config.toml
d_model = 512
n_head = 8
activation = "tanh_gelu"
norm = "layernorm"
positions = "learned"
bias = "all"
parallel_block = false
init = "normal"
init_std_qkv = 0.0176
init_std_o = 0.00392
init_std_up = 0.0176
init_std_down = 0.00392
lr_head = 0.00481
doc_mask = true
train_tokens = 566200000
MLP neurons of a small language model. Each row is named by its layer, matrix (down: output weights) and neuron, and shows model dimensions 405-500. Each number is 128 + 24 x the weight over its row's rms, rounded and kept within 0 to 255.
A block is one neuron, or neurons of one layer that tend to fire together. After each block is what it responds to, as a language model described it from the Wikipedia text at the highest values.

L7.down41 [128 111 106 160 141 112  96 180 129 181 120 134 112 108 103 121 157 154 114 153 105 167 117 125 119 123 106 106  86 121 129 108  93 116 133 107 180 169 113 143 132 109 131 108 119 102 116 134 121 134 140 185 149 137 128 132 104 136 118 148 170  74 131 117 110 141  99 167 168 110 165 140  87 148  84 151 114  97 129 135 141 128 138 156 131 100 145 128 106 149 135 137 145  91 103  88]
L7.down67 [ 82 120 114 140 130  89 109 105 101 130 132 142 132 112 160 163 115 150 110  96 119 146 103 128 148 112 165 169 135 170 151  71 122 130 111 122 126 130  98 156  74 105 122 137 122 108  74 141 140 140 117 101 107 144 133 126 147 136 136 145 166 125 114 105 128 131 115  95 117 109 138 120 159 127 154 127  67 179 100 160 144  93 100 147 113 105 133 126 133 131 116  95  81 125 153 132]
L7.down463 [130  92 158 108 140 124 132  63 160 140 109  99 116 158 162 131  88 135  89  80 102 120 132 110 159 116  98 132  83 143 166 108 128 152 136 132 150  99 153 128 138 112 169 142 139 134 138 119 151 138 115  64 127 136 139 151 121 125 108 111 132 144 151 107  93 106 149 129 105 112 114  95 140 123 122 129 170 152 124  91 165 122 119 126 141 131 133 143 156 123 168 125 121 161 155 118]
L7.down597 [117 135 113  94 104 117 114 135 108 171 116  95 123 109 145 137 150 138 143 177  89 100  92 120 135 133 178 119  96 123 143 126 119  99 127  99 139 147 139  99 146 143 171 123 137 127 121 120 124  68 101 111 101 123 163 128 145 165 145  87 128 128 131 135 111 141 140 126 131 100 114 134 155  97 156 151  87 204 103 111 110 110 160 139 133 144 118  74 133 139 167 132 113 173 148 114]
L7.down606 [122  85 126 132  99 125 127 134 154 125 128 177  70 115 188 143 154 139 128 159 121 113 155 129 128 162 120  99 123 129 152 148 122 119 119 184 128 146 176 110 106 144 129 136  97 147 143 166 122 110 118 138 118 139 157 120 121 153 131 111 143 161  97 129 187 118 113 110 150 117  96 115 116  91  93 186  85  89 145 127 103 102 100 109 139  53 110 110  86 137 129 111  87 153 100 112]
L7.down1161 [171 123 132 153 120 103 191  90  99 140 109 147  80 114 100 146 112 165 162  97 115 107  89 137 122 156 139 131 154 120 144 142  99 142 113 142  79 104 134 150 127 133 184 136 135 193 122 114 140 150 138 121 131 130 121 130 150 127 171 136 140 137 121 155 179 118 122  75  83 152 123 130 127 127 142 144 107 113 155 162 126 139 127 107 121  95 107 167 132  95 162 153 128 151 169 160]
L7.down1468 [163  90 138  66  98 145 187 125 127 132 134 114 117 153 165 114 143 109 133 101 134 151 111 116 141 144 108 140 104 103  92 122  96 126  98 113 111  99 106 146 135 142 147  83 106 119 119 154 131 193 100 129 143  80 108 139 137  89 118 130 162 131 107 155 106 117 137 126 127 125 144 136 136 149 119 114 150 128  92 140  65  80  89 144 122 122 143 105 104 141 150 150 174 108 151  97]
L7.down1511 [137 111  93 130 174 120  97 159  79 135 114 131 166 105 109 135 145 128 168 129 149 116 132 143 121 156 159 102 118 104 131 154 132 159 114 131 124  97 147 112 120 117  83 140 174  81 110 127  99  87 147 126 116 135 108 119 132 133 107 149 114 101 118 144 185 162  94 138 150 152 145 152  77 113 169 113 137 149 111 123  60 102 115 145 120 143 155 112 116 108 109 133 153 112 104 121]
Responds to: Sentence-subject name endings

L4.down1741 [183 144 133 162 132 129 123 130 171 152 107 138 152 136 108 158 120 102 154 154 177 166 113 147 172 146 108 150 180 119  97 139 109 134 131 169 134  92 114 158 160 175 146 132 139 146 115  97 119  81 131  76 151 110 148 129 106 144 118 129 162 112 140 135 109 109 109  84 135 137 117 195 142 100 132 102 100 173 101 132 110  87 112 116 123 152 105 145  95  92  93 145 125 105 100 148]
Responds to: Clause-initial subject pronouns

L6.down263 [131 133 145 106 125 128  87 136 147 112 127  69 101 126 145 124 132 109 149 152 141 160 115 103 122 132 134 112 109 102 131 122 119  93 122 130 153 172 115 131 140 131 126 109 105 158  90  94 136 115 161  84 104  54 112 107 118 161 159 121 137 169 140 127  90 117  92  92 163 114 115 171  86 131 184 175 113  87  85  92 124  90 176 146 146 114 142  85 144  73  87 146 107 104 151 123]
L6.down421 [135 122 137 158 111 126 118 140 158 106 102 138 121 104 131 130 135 178 108 126 117  86 102 132 119 109 128 126 109 137 144 152 120 150 176 143 119 139 122 156 111 137  98  83 132  98 155 110 119 121 106  81 114 120 138 104 103 134 130 139 140 142 131 163  80 159 109  96 155 124 125 118  99 131 150 180 112 105 120 100 160 100 128 137 135 141 144 129 119 118 127 166 114  85 130 144]
L6.down431 [112 129 127 145 128  97  67 135 132 149  90  99 105 141 123 110 114 114 160 114 125 170 137 167 130 152 150 141 145 125 137 113 125 119 150 137  96 183 127 139 106 151 142 108  87 159 141 116  98 158 151  84 145 159 118 117 104 130 157 127 129 133 168 138 161 157 129 133 109 157 149 106 155 132 164 169 146 115  87 111 156 101 146 167 148 129 135  89 138 123  61 151 135 129 136 112]
L6.down842 [119 147 138 120 109 124 123 118 103  93 149 183 130 118  91 130  98 137 114 127 112 126  98 164 136 126 119 124  65 122 158  92 154 123 114 100 101 120  98 119 129 122 125 133 128 117  97 158 155 180 153 117 127 118 112  86 136 103 108 141 124  73 141 129  88 171 101 146  94 137  88 122 141 146 110 150 130 123 145 158 136  94 105 157 114 144 110  98 118 148 142 131 117 165 126  90]
L6.down1413 [128 138 148 134 120 105 123 130  96 123 137 122  90 139 117 117 141 149 123 120 159 119 132 132 140 141 124 148  80  73 145 125 118 107 123 136 115 103  83 147 137 149  94  83 117  88 139 103 142 121 128  61 120 106 103 139 128 128 122 134 141 147 158 159 117 148  89  95 118 132  85 134 102 145 189 171  86 144  83 156 122  93  96 143 146 133 145 147 136 127 110 134 116 153 135 109]
L6.down1545 [133 163 128 139 127 121 130 128 108 112 130 118 118 129  83 127 138 137 166 117 143 134 102 165 127 143 107 170  91 124  87 120 112 141 104  94  87 138 101  98 153 140 164 102 113  88 102 130 153 124 162  72 104  96 102 154 149 134 125 112 104 119 177 140 153 131 151 132 164 157 116 153 158 131 160 122 151 186 124 117 167  85 115  95 151 135 147 128 134 155 150 156 149 126 173 130]
L6.down1649 [133 116 133 111 122 119 110 133 149 119 117 141 126 128 163 126  82 127 117 169 124 155 180 168 121 125 137 149 139  94 144 109 117 129  92 160  79 135 129 116 154 199 139 106 126 113 129 138 130 173 159 104 123  91 156 123 142 159 135  95 139 150  93 165 102 125 115 101 157 119 132 159  96  96 157 181 118 135 134 170 119 139 148 117 110 133 121 103 147 111 109 141 139 114 117 168]
L6.down1964 [104 107 122 106 140 109 146 133  87 146 132 154 120 139 139 111 123 125 150 155 112 141 117 125 122 132 105 128 107 106 166 104 137 125 145 175 123 101 111 146 148 116 126  94  95 142 128  69 126 119 137 153 127 114  95 122 121 115 123 146 148 133 116 155 110 133  72  92 117 142  91 102 146 141 160 163 168 164 126 174 128  81 135 143 153 136 161 121 154 118 115 129 146 102 112 123]
Responds to: Verb-predicting infinitive slot

L7.down194 [144 145 108 132 115  92 126 119 154 122 132 195 145 123 121 136 113 150 165  87 118 130 160 134  71 150 119 142 109 146 109 148 119 133 148 124 120 120 148 128 171 169 137 138 126 129 120 147 104 122 131  98 112 133 136 126 136 124 100 130 177 126 133 145 113 145 135  98 129 108 147 157 131 126 140 121 137 138  98 111 122  90 144 116 104 121 140 103 121 114  91 176 163 122 124 113]
L7.down234 [165  96 123 124 150 148 118 115 151 124 207 125 131 103 147 126  79 140  91 141 117 128 129 168 139  99 115 183 139 121 155 136 125 142 178 109 119  93 110 157 153  98 115 144 115 125 136 109 158 110 103 128 123 147 130 123 112 171 109 141 156 126  66 136 106 166 128 110 148  91 158 161 150 157  94 151 161 121 163 128 112  61 128 130 125 107 110 125 128 154 125 133 130 173 130 112]
L7.down276 [130 164 129 171 140 118 161 122  97 146 140 131 133 101 141 142 164 153 117 129 125 200 112 174 141  98 110 149 126 111 100 147 169 149 142 155 123 119 107  90 108 152 153 160 118  94 110  92 135 116 156  92 136 124 132 124 102 124 138 158 137  96 133 127 111 113 151 122 142  81 136 129 114 150 151 132 103 142 132  89 120 169 124 115 103 145 112 120 141 118 145 107 164 133 125 119]
L7.down444 [165 149 133 151 171 107 144  89 162 121 144 108 119 142 146 142 112 110 149 120 109 141 113 111 187 154 113 129  97 114  93 126 117 118 141 122 123 123 146 136 143 141 121 126 124 144  94  54 140 104 133 123 125 138 142 158 121 148 129 141 145 160 131 106 124 164 162 107  88 119 124 140 121 116 158 117 108 131 102 101 123  85 131 134 105  91 152 154 199 121 123 107 161 154 112 124]
L7.down1051 [103 105 135 105 127 124 166 120 162 109  87  89 120 124 125 133 119  74 139 159 162 114 168 104 155 123 147 135  95 137 139 130 149 107  91 111 149 150 118 141  99 143 165 117 126 102 127 167 138 138 107 153  82 118 163 137 101 151  87  90 126  89 112 109 109 127 129 150 153 118 163 140 162 148 135 168 130 118  89 162 111 109 110 146 148 116 117 109 151  97 159 121 123 137 138 146]
L7.down1512 [108  98 156 135 134 101 157 112 131 130 128 140 123 135 148 137 117 137 137 129 153 164 142  99 167 111 140  97 124 128 125  54 108 123 142 145 107  98 149 184 139 123 108 148  99 106 113 138 138 104 118  93 129  95 121 161 176 127 107 168 154  88 113 105 116 112 134 136 139 140 178 107 148 181 138 135 125 165 133 153 111 103  86 137 108 118 129  97 155 105 176 152 152 122 144 133]
L7.down1562 [132 117 153 158 151 161 106  98 158 163 114 146  94 121 151 112 115 144 107 129 108 184 101 118 141 118 131 126 140 109 124 139  93 144 138 149 115  83 146 114 149 127 102 150 130 140 104 120 118 121 142 106 142 114 131 120  90 158 129 103 114 112  92 171 173 158 169 138 136 156 144 157 126 116 127 113 134 151 110 123 123  79 103 156  95 124 108 126 113 132 135 110 122 153 176 142]
L7.down1999 [151 119  69 130 117  84 171 122 144 132 130  96 147 125 166 165 103 160 135 113 118 102 158 105 114 136 141  84 102 140 152 145 108 112 101 109 127 110 118 147 136 155 130 138 111 105  85 144 163 115 102 104 153  82 150 118 147 141 138 118 128 121 130 117  90 114 157  91 115 131 131 165 115 106 109 144 122 127 130 135 137  95 149 119 138 106 110 142 179 102 171 107 115 107 153 125]
Responds to: Surname-completing word pieces

L4.down1108 [125 152 119  82 132 148 101  87 166 142 119  98  96 132 158  96 120 148 126 105 105 134 128 102 143 129 138 164  98 128 100 148  87 156 133 127 150 157  80 126 176 123 146 180 105 108 122 121 160 115 140 118 158 124 133 137 116 131 126 103 144 104 150 130 115  96 115  84 148  95 120 158 189  98 119 126  94 122 100 107 149 131 127  80 141 125 109 119 116 130 129 144 166 102  75  84]
Responds to: Surname-ending word pieces

L4.down1402 [158 151 124  77 133 101 138 182 144 147 178 155 126 147 140  92 114 143  98 118  95 119  93 180 119 118  68 162  95 100 130 125 146 106 172 130 114 127 107 162 118 176 152 137 108  86 141 103 109 139  89 129 104 109 127 166 130 136 119 142 127 165 141 152  91 174  96 144 158 141 112 157 108 158 159 101 135 152 133 113 129 101 114 135 120  77 124 118 124 160 106 103  97 105 158  78]
Responds to: Slot before a verb

L7.down312 [148  59 124  93 104 161 138  97 148 111 126 115 146 184 156 107 135 143 107 154 143 118 157 122 145 115 135 144 130 152 152 144 118 131 136 103 127 121 169 144 109 164 121 116 125 100 143 137 127 117 107  90 154  97 152  97 161 101 138 116 165 131 122 175 139 107 146 130 124 127 138 136 157 159 131  96 113 147  83 139 142 138  99 105 115 100 130  96 126 122 186 114 137 133 142 114]
L7.down655 [183 101 147 106 131  93 146 112 143 109 123 136 132 149 141 145 139 159 145 105 118  87 151 146 160 145  98 134 139 142 137 131 128 144 146 142 136  87 110 158 112 130 135 116 113 124 114  75 147 121 146  57 119  91 127 142 162 145 153 131 138 111 168 158 103 109 130 108 122 126 161 141 134 125 112 110 100 122  86 145 119 154 117 160  81 134  96 109 150 128 145 118 136 153 112 134]
L7.down1001 [111 130 126  92 144 105 129 126 175 147 113 116  95 148 158 113 140 102 116 103 158 126 156  92 110 138 180 114 130  97 129 117 146  88 128 145 141 151 140 109 130 130 144 116 144  98 115 134 122 145 129 142  73  98 143 172 146 124 102 164 118  79 135 132 111 143 115 142 108 141 146 191 134 136 127 101 153 146  96 137  74 119 140 135  76 154 161 135 130 124 146 135 168  87 133 117]
L7.down1024 [154 130 111 101 168  77 172 139 100 124 161 160 151 129 146 127  96 151 143  93 136 140  78 147 122 161 141 133 131 152  63  90 108 118 131 118 127 100 130 117 158 110 125 144 152  97 142  95 151 154 115  31 156 130 120 128 134 134 107 156 152 135 154 137 131  94 108 156 126 135 154 145 153 118 110 101 149 159 138 102 139  99 114 121 134 121 149 117 113 124 131  93 156 132 159  71]
L7.down1552 [122 102 134 111 108 118 120 121 150 146  69 106 116 128 134 145 149 104 152 131 181 132 138 131 122 153 141 155 133  95  77 133 135 114 129 112 133 153 158 141 134 134 131 126 136 130 100 199 105 146 148 111  99  92 142 130 103 121  96 150 122 107 124 118 144 168 131 164 140 124 115 164 129 134 142 140 139  81 102 142 100 106 122 149 114  86 126 122  70  87 135 159 163 118 123 119]
L7.down1591 [157  72 105  91 128 137 130 129  68 104 126 122 106 134 121 176 127 130 128 165 110 149 155 126  95 143 123 123 128  83 180 111 152 109 145 125 134  85 168 129 119  78 105 115 147 148 109 141 113 117 122 144 155 129 167 152 103 164 136 139 144 114 117 148 112  69 117 172 121 132 128 100 185 146 123 113 166 124 150 161 151 112 155 178 144 101 113 144 120 143 158 122 175 139 115  85]
L7.down1726 [114 114  84 109 110  73 153 160 146 119 117 130  79 158 143 105 104 124 146 163 115 138 107 182 147 152 111 130 122 115 141 114 159 142 105 108 142 132 145 141 127 164 148 131 119 131  96 170 155 144 143 174 149 108 154 107 162 130 105 133  91  96  95 112 155  81  96 100 136 129 137 131 154 114 164 143 107 111 120 111 120 141 132  88 127 134 130 105 108 127 114 103  97 143 106 130]
L7.down1921 [155  46 127 119 126 128 129 154 130 102 130 120 112 105 160 167 126 127 126 142 145 124  89 133 132 106 158 151 119 108 112 128 142 162 159 143 121  92 157 161  91 122 108 144 130 119  94  95 133 175 106 152 149 113 174 101 108 130 102 123 167 129 104 188  79 158 138 102 130  99 106 167 103 137  80 121 153 115  66 149 111  90 180 126  69  91 163 156 109 116 112 128 117 133 151 139]
Responds to: Clause subject before verb

L7.down794 [101 143 143  80 143 115 143 102  90 117 150 145  99 172 136 135 130 119 132 127 115 159 113 118 138 115 140 114 120 121 120 122 131 139 125 157 138 153  88 138 132 129 134 143 123 150 139  77 120 127 133 118 122 117  88 114 151 121 130 145 111 165 117 161 125  93  87 136 143 119 145 127 130 137 157 108 131 133 137 168  93 146 127 170 118 155 134  84 148 162 135 146 129 159 131 116]
L7.down1021 [154 117 108 131 148 142 126 116 141 130 168 182 130 156 116 165 170 162 130 134  92 115 111 119 112 122  86 134 101  85 149 153 144 152 159 129 153 120  93 150 117 150 112 139 126 136 143  76 132 149 128  92 147 141  78 127 185 148 153 120 156 140 106 134  94 110 100 137  96 123 126 135 108 151 114 138 135 159 136 152 102 117 120 157 167 107 155 139 156 170 130 144 138 119 151 120]
L7.down1278 [101 124 108 146 158 168 150 126 129 131 153 155 108 142 146 169 143 149 118  92 159 120  88 171 133 137 100 138 103 123 162 105 142 173 139 148 133 134  91 128 154 132 147 135 138 126 115 114 104 114 143  79 140 149 138 184 150 154 115 121 120 170 135 134 130 138 157 113 128 105 171 101 143 106 129 153 119 162 133 140 152 126 119 103 117 105 118 100 113 175 154  94  97 170 161  90]
L7.down1298 [124 124 114 132  93 142 132 112 164  99  89  43 101 137 131 130 142  91 108 155 160 145 166  84 132 144 101  99  97 127 123 152  67 119 128 146 108 167 144 165 102 139 139  92 120 108 103 124 136 101 108 118  92 139 114 110 120  96 100  94  94 133 135 151 113 128  95 106 153 150 102 194 142 121 102 119 134 116  97 108 139 170 127 162 128 148 129 165 130 119 147 169 120 126 143 147]
L7.down1586 [124 152 101 117 124  88 179 125 115 114 147 158 125 143 149 142 131 151 136  94 102 145  92 132 107 128 150 135 120 141 117 113 156 125 121 171 110 132 130 146 134 174 115 109 129 156 120 124  79 169 121  50  98 141 113 140 103 145 118 129 176 185 115 119 132 156 101 139 122 141 108 127 147 141 157 144  79 132 160 151 143 143  70  98 145 118 141 120 144 167 145 176 136 151 140 134]
L7.down1844 [127 120 100 167 140  83 117 118 119 140 113 166 101 119 158 153 155 110 145 136 160  80 131 143 110 117 117 100 127 135 137 119 167 150 117 165 118 106 106  97 125 157 102 136 136 111 146  71 130 137 172 129 151 121 137 124 165 151 147  94 122 116 139 150 115 146 139 129 143 147 130  73 126 147 123 171 129 119 158 134 131 137 120 162 118 122 128 143 120 103 146 113 141 147 110 155]
L7.down1850 [145 134 145 152 139 159 168 146 110 117 121 130 115  97 122 133 133 114 132 118 120  98 126 163 123 127 108 110 117 131 116 132  93 142 131  97 137 127 165  91 113 116 132 167 127 116 154 118 125 105 116 119 136 125 106 151 126 103 113 118 111 171 113  99 141 126 109 130 125 165 169 160 142 155 151 126 133  85 133 137  89 129 121 152 132 110 149 139 162 104 123 121 115 148 117 169]
L7.down1876 [152  95 137 179 188  84 158  89 136  98 169 157 135 144 140 143 167 157 137 119 170  99 145 123 164  84  77 162 133 108 103 153 145 123 146 134 118 128 100 122 128 136 111 161 147 155 150 113 116 121 116 140 129 152 135 171  99  96 140 136 185 152 112 136 122 125 106 165  78 129 145 110 135 120  99 127 127 109 142 100 175 144  57 129 142 162 132 155 141 187 134 161 126 124 168 109]
Responds to: Plural sentence subjects

L6.down121 [134 112 108 130 154  97 147 162 127  89 109 130 100 149 154 125 139 152 152  85 117 110 143 115  85 120 115 154 136  95 133 140 107 111 130 123 139 163 123 134  90 171 174 132  93 136 101 127 128 180 134 151 119 159 166 106 124 135 143 137 176 128  90 133 107 143 144 123 143 112 123 177 155 126 112 131 130  97 103 115 140 107 179 149 120 111 115 142 113 138 192 141 148 159 164 102]
L6.down451 [136 122 130 121 126  87 151 192 194 119 120 103 128 190 191 144 154 130 132 115 167 143  94 135 139 151 113 144 136  98 132 117 133 139 160 173 144 142 103 130 153 141 111 121 111 113 119 129  76 163 123  82 138  91 158 155 120 138  95 126 129 123 117 191 143 164 139 109  91 142 137 153 147 113 138 155 143 113  91  92 143  81 166 135 122  79 121 105 100 153 135 184 162  83 158  93]
L6.down629 [133 110 127 137 165 143 141 143 181 106 151 171  99 123  73 107 128 155 110 105 105 133 143 123 123 133 130 144 129 113 101 123 155 166 144 154 149 128 154  93 163 124  84 180 139 120  87  97 121 129 138 121 150 140 151 168 107 168 148 118 141  73  68 129 153 142 146 114  72 128 128 129 118 104 111 145 110 157 131 112 142 135 128 131 169 119 105 142 142 126 153 168 129 134 118 148]
L6.down1013 [129 109 111 128 129  87 162 143 131 119 150  92 151 154 192 145 119 117 131 105  96 101 157 100 109  88 161 145 109 116 143 110 116 115 105 143  99 112 135 106 156 159 134 108 118 101 129 135 152 195 150  96 121 115 140 155 170 110 128 117 118 149  85 126 121 135  98 143 163 167  90 152 141  88 105 100 112 115 139  83 103  79 118 140 111 131 118 134 189 125 103 149 125 157 171 119]
L6.down1186 [129 131 117 110 115  70 177 103 123 118  91 152 132 112 121  78 122 139 101 120 137  85 109 160  71 115 114 129 153 176 121 130  78  96 141 139 132 173 142 110 101 127 154 117 125 118 137 125 146 127 132 147 199 124 125  71 156 115 138 135  97 141 169 125 131 154 147  88 131 117 137 163 108 123 111 165 135 115 161 132  99 136 138 121 168  83 117 167 124 145 147  89 166 116 127 131]
L6.down1200 [109 155 162 108 145 160 152  89 124 151 146 149  99 162 128 171 108 113 103 194 132 149  95 116  98 135 123  69 142 103 124 109 127 125 105 121 141 145 160 123 125 110 105 136 115 109 130 159 125 125 105 142 155  97 109 116 152  96 163  98 133 154 150 138  86 120 160 102 132 154 124 118 126 110 109 183 103 129 152 133 130 142 111 167 149 100 106 131 100 147 139  83 125 137 127 129]
L6.down1489 [166 147 129 105 110 103 141 127 142 152 122 131 101 155 172 141 106 130 108 136 130 113 105 126 142 130 119 146 128 181 100 118 129 117 166 156 129 114 135 127  90 143 117 124 100 120 159 114 156 171 150 117 143 135 124 163 116 108 109 142 126 124 121 142 119 131 110 186  98  99 140 137 148 129  74 112 136 177 149 129 134 116  87  97 116 143 174 109 153 131  99 111 154 112 121 110]
L6.down2046 [116 140 109 109 128 109 169 122 133 117 127 184 118 150 140  96 152  75 126 132 170 146 153 124  98 111 106 115 126 136  79 129 111 118 108 185 119 148 154 111 104 147 142 117 113 139 112 160  90 106 135 109 132 114 110  98 121 151 120 125 149 181 149 128 104 173 179 159 108 141 116 157 118 123 138 123 102 100 123  95 130 145 123 151 141 105 150 167 143 109 176 112 118 127 154 122]
Responds to: Phrase-closing boundary tokens

L6.down565 [166 112 121 167 130 122 137 146 153  80  82 138 123 126 183 131 131 152 116 162 142 117  92 164 137 149 143 116 133  93 106 134  99 114 121 126 141 101 151 128 117 158 128  89 115 122 121 132 122 144 163 136 164 108 150  99  98 139 152 120 152 106 146  90 110 144 191 116 137  77 152 160 113 116 150 137 109 114  75 111 153 104 155 130 141 104 164 113  66 127 111 133 136 125 109 106]
L6.down755 [138 147 144  91 142  69 128 177 105 145 111 137  78 136 134 145 130 153 122 142 124  98 146 154 111 121 178 119 139 100 139 133 124 101 116 148 102 120 122 145 139 116 129 110 130 138 160 135  88 145 132 126  80 102 109 127 124 155  99 128 187 128 120 152 165 154 107 154 121 121 148 137 106 142 127 129 142 126 106 148  76 146 175 128  90 136 170  99 107 115  83 127 154  96  88  98]
L6.down887 [135 148  87 136 125 119  87 148 107 170 104 110 133 149 126 152 120 158 163 144  94 125 149 131 114  81 136  79 134 140 113 159 152 132 126 135 151 132 151  94 121  91 120 164  90  98 130 138  81  44 138  92  97 122 140 109 132 139  95 110 161 125 123 125 153 158 134 126 142 110 169  94 126 132 158 119  91  89 116 118  92 168 125 153 119 112 107  87 120  71  62 115  94  99  70 104]
L6.down908 [112 163 138 131 113 159 134 162 122 131 113 109 105 119 135 148 139 152 126 143 159 139  48 124 188 127 155  78 133 141 115 113 105 105 151 126 138 108 127 147 153 135 138 109 109 134 130 115 112 154 126 143 175 145 138 144  65 157 145 145 121 162 152 171 140 146 155 137 167  94 108 146  95  94 127  99 144 149 116 118 165 109 142 160 131 149 153 124 113 145 128 120 130 143 109 107]
L6.down1002 [131 111 165  70 141 143 146 132 129 108  96 118 139 151 145 132 128 159 124 144 144  97  91 100 153 165 112 138 123  99  54 105 142 117 134 126 112 135 121 136 123 169 172 129 111 146 120 150 131 203 108 128 119 111 141 138 151 104 143  84 146 160 103 132  60 128 122 127 147 118 162 165 117 115 112  76 122 120  80 130  98  46 127 143 124  94 150 148 121 126 189 134 172 126 146  63]
L6.down1222 [124 140 171 131 130 125 115 126 116 128 130  98 137  95  82 136 138 123 135 118 130 116 124 145 111 155 111 165 166 112 118 143  99 149 110 148 111 164  78 116 129 119 118 113 112 160 114 144 175 173 117 128 142 115 156 150 118 142 127 148 117 126  99 138 123 124 130 131 101 153 116 116 157 122 147 114 109 100 150 131  90 127 139 142 170 108  78 125 146  88 108 182 148  74 117 141]
L6.down1647 [152 107 102 105 121 147 142 151 129 104 126 139 101 118 100 166  73 147 105 156 119 133 100 118 135 168 126 123 138  93 151  97 125  97 134 121 155 103 105 144 132 153 147 103 137 129 113 152 188 153 107 166 147 139 117 136 116 124 110  97 139 167 147 118  94 101 145 151 122 117 101 160 113 158 137 113 135 127 120 135 133  76 129 158 132 139 177 131 105 152 115 125  64 113 153 132]
L6.down1734 [101 129 147 169 163  81 109 153 116 110 154 154 125 135  72 134 177 120 166 147 135 110 147 122 136 134 158 120 124  76 124 142 125 138 152 122 118 135 162 127 110 128 160  94 136 121 119  88 151 190 115 119 134 153  90  84 144 160 120 163 136 143 146 144 158 174 132  94 152 171 101 124 131 140 135 105 109 105 134 136 136 120 123 124 106 129 114 135  94 124 146 143 115 155 126 129]
Responds to: Subject name at clause start

L6.down191 [137 115 112 123 129  89 156 119  96 130  91  83  79 158 127 112 132 120 138 138 171 108 163 124 129 142 116 124 183 112 112 183 176 128 140 167  82 121 120 121 136 127 131 102 101 122 138 134 112 152 143 116  94  98 135 160 127 116 154 148 164  89 163 125 128 134 119 156 133 144 120 126 115 155 149 153 134 125  73 133 121 125 158 137  96 113 114  96 124 130 135  90 172  96 104  85]
L6.down444 [146 114 141  95 144 113 151 152 138 137 130 127  94 161 182 126 113 156 111 136 132 113 133 142 133 100  98  99 132 127 104 141 132 128 116 142  92 148 139 138 114 132 117 102 111 140 135  97 121 163 111 102  93 124 127 171 106 174 134 145 168 125  79 156  99 110 120 109 159 153 136 134  92 109 126 122 129 160  84 134 102  78 190 146 123  93 127  98 112 169 128 105 174  98 113  99]
L6.down490 [131 111 153 102 144 103 145 176 122 148 123 138 112 148 143 120 150 114 155 113 123 119  84  89 160 116  96 110 107 119 124 123 118 163 139 127 140 137 130  99 134 155 144 122  96 157 108 123 156 193  99 114 108 141 132 152 110 137 118 122 158 129 112 100 136 127 137 127 108 156 121 166  98 146 101 127 123 135  90  89 126 139 183 131 129 123 127 129 143 146 137 141 165  82 116 110]
L6.down775 [123 107 157 115  97 126 145  97 100 109 104 144  99 190 151 132 106 122  88  93 134 149 131 137 136 102 130 139 103  76 105 131 111 140 154 128 124 104 118 158 128 160 146 117  90 126 117 133 135 140 138 107 126 159 136 129 153 138 107 151 155 103 119 126 123 141 131  87 156 100 124 124 147 158 109 130 125 108  98 128 164 130 124 152 120 108 102 130 118 131 128  68 122 153 180  80]
L6.down919 [134 106 133 136  98  97 137  99 124 116 150 137 126 111  93  91 132 114  99  94 155 111 128 168 182 129 146 149 173 125 118 175 112 157 104 143 158 125 174  95 161 153 143 133 172 138  99 136 137 159 114 145 126 158 144 121  90 116 119 124 159 107 141 127 168 145 122  90 119 147 140 121 123 172 142 138 125 126 139 115 114 126 107 130 135 166 126 131  90 151  88 114 157 150 125 116]
L6.down1038 [141 115 130 133 121 122 166 143 116 144 123 125 145 133 156 102 129 119 130 152  81 118 128 139 157 163  66 148 146 163 140 143  94 143 144 129 131 146 132 121 164 120 124 150 147 124 111 127 124 125 169 171 109 107 117 129 134 134 143 114 150 125 109 120 143  98 152  95 141 125 168 109 122 138 114 144 124  89 122 168  84 163 119 179  97 112 126 134 131 145 163 149 155 137 141 126]
L6.down1733 [147 112 153 133 109 164 152  75 140 127 147 123 134 130 151  94 142 134 150 131 132 129 175 109 122 141 125 103 105 105 199 128 149  99 137 115 131 162  97 146 137 123 126 134 106 125 131 157 127 109 141 101 112 137 130 138 109 127 126 126 185 131  86 129 138 161 139 111  87 137 109 159 144 161  80 158 110 146  73 163 121 150 154  99 138 153 112 138 101 171 133 114 132 123 100 144]
L6.down1994 [114 128 133 131 155 113 140 118  62 145 120 101 120 134 150 107 148 125 101 123 138 103 133 110 114 125 146  90 128 117  90 169 141  93 106 120  84 149 109  96 142 124 148  98 113 131 179 133 104 142 135 150 110 115 135 132 127 160  93 115 113 130 134 140 151 151  96 146 108 148 111 144 125 111 157 131 163 119 100 128  81 102 184 138  73 136 163 118 108  89 119 108 158  87  96 116]
Responds to: Clause-opening subject pronouns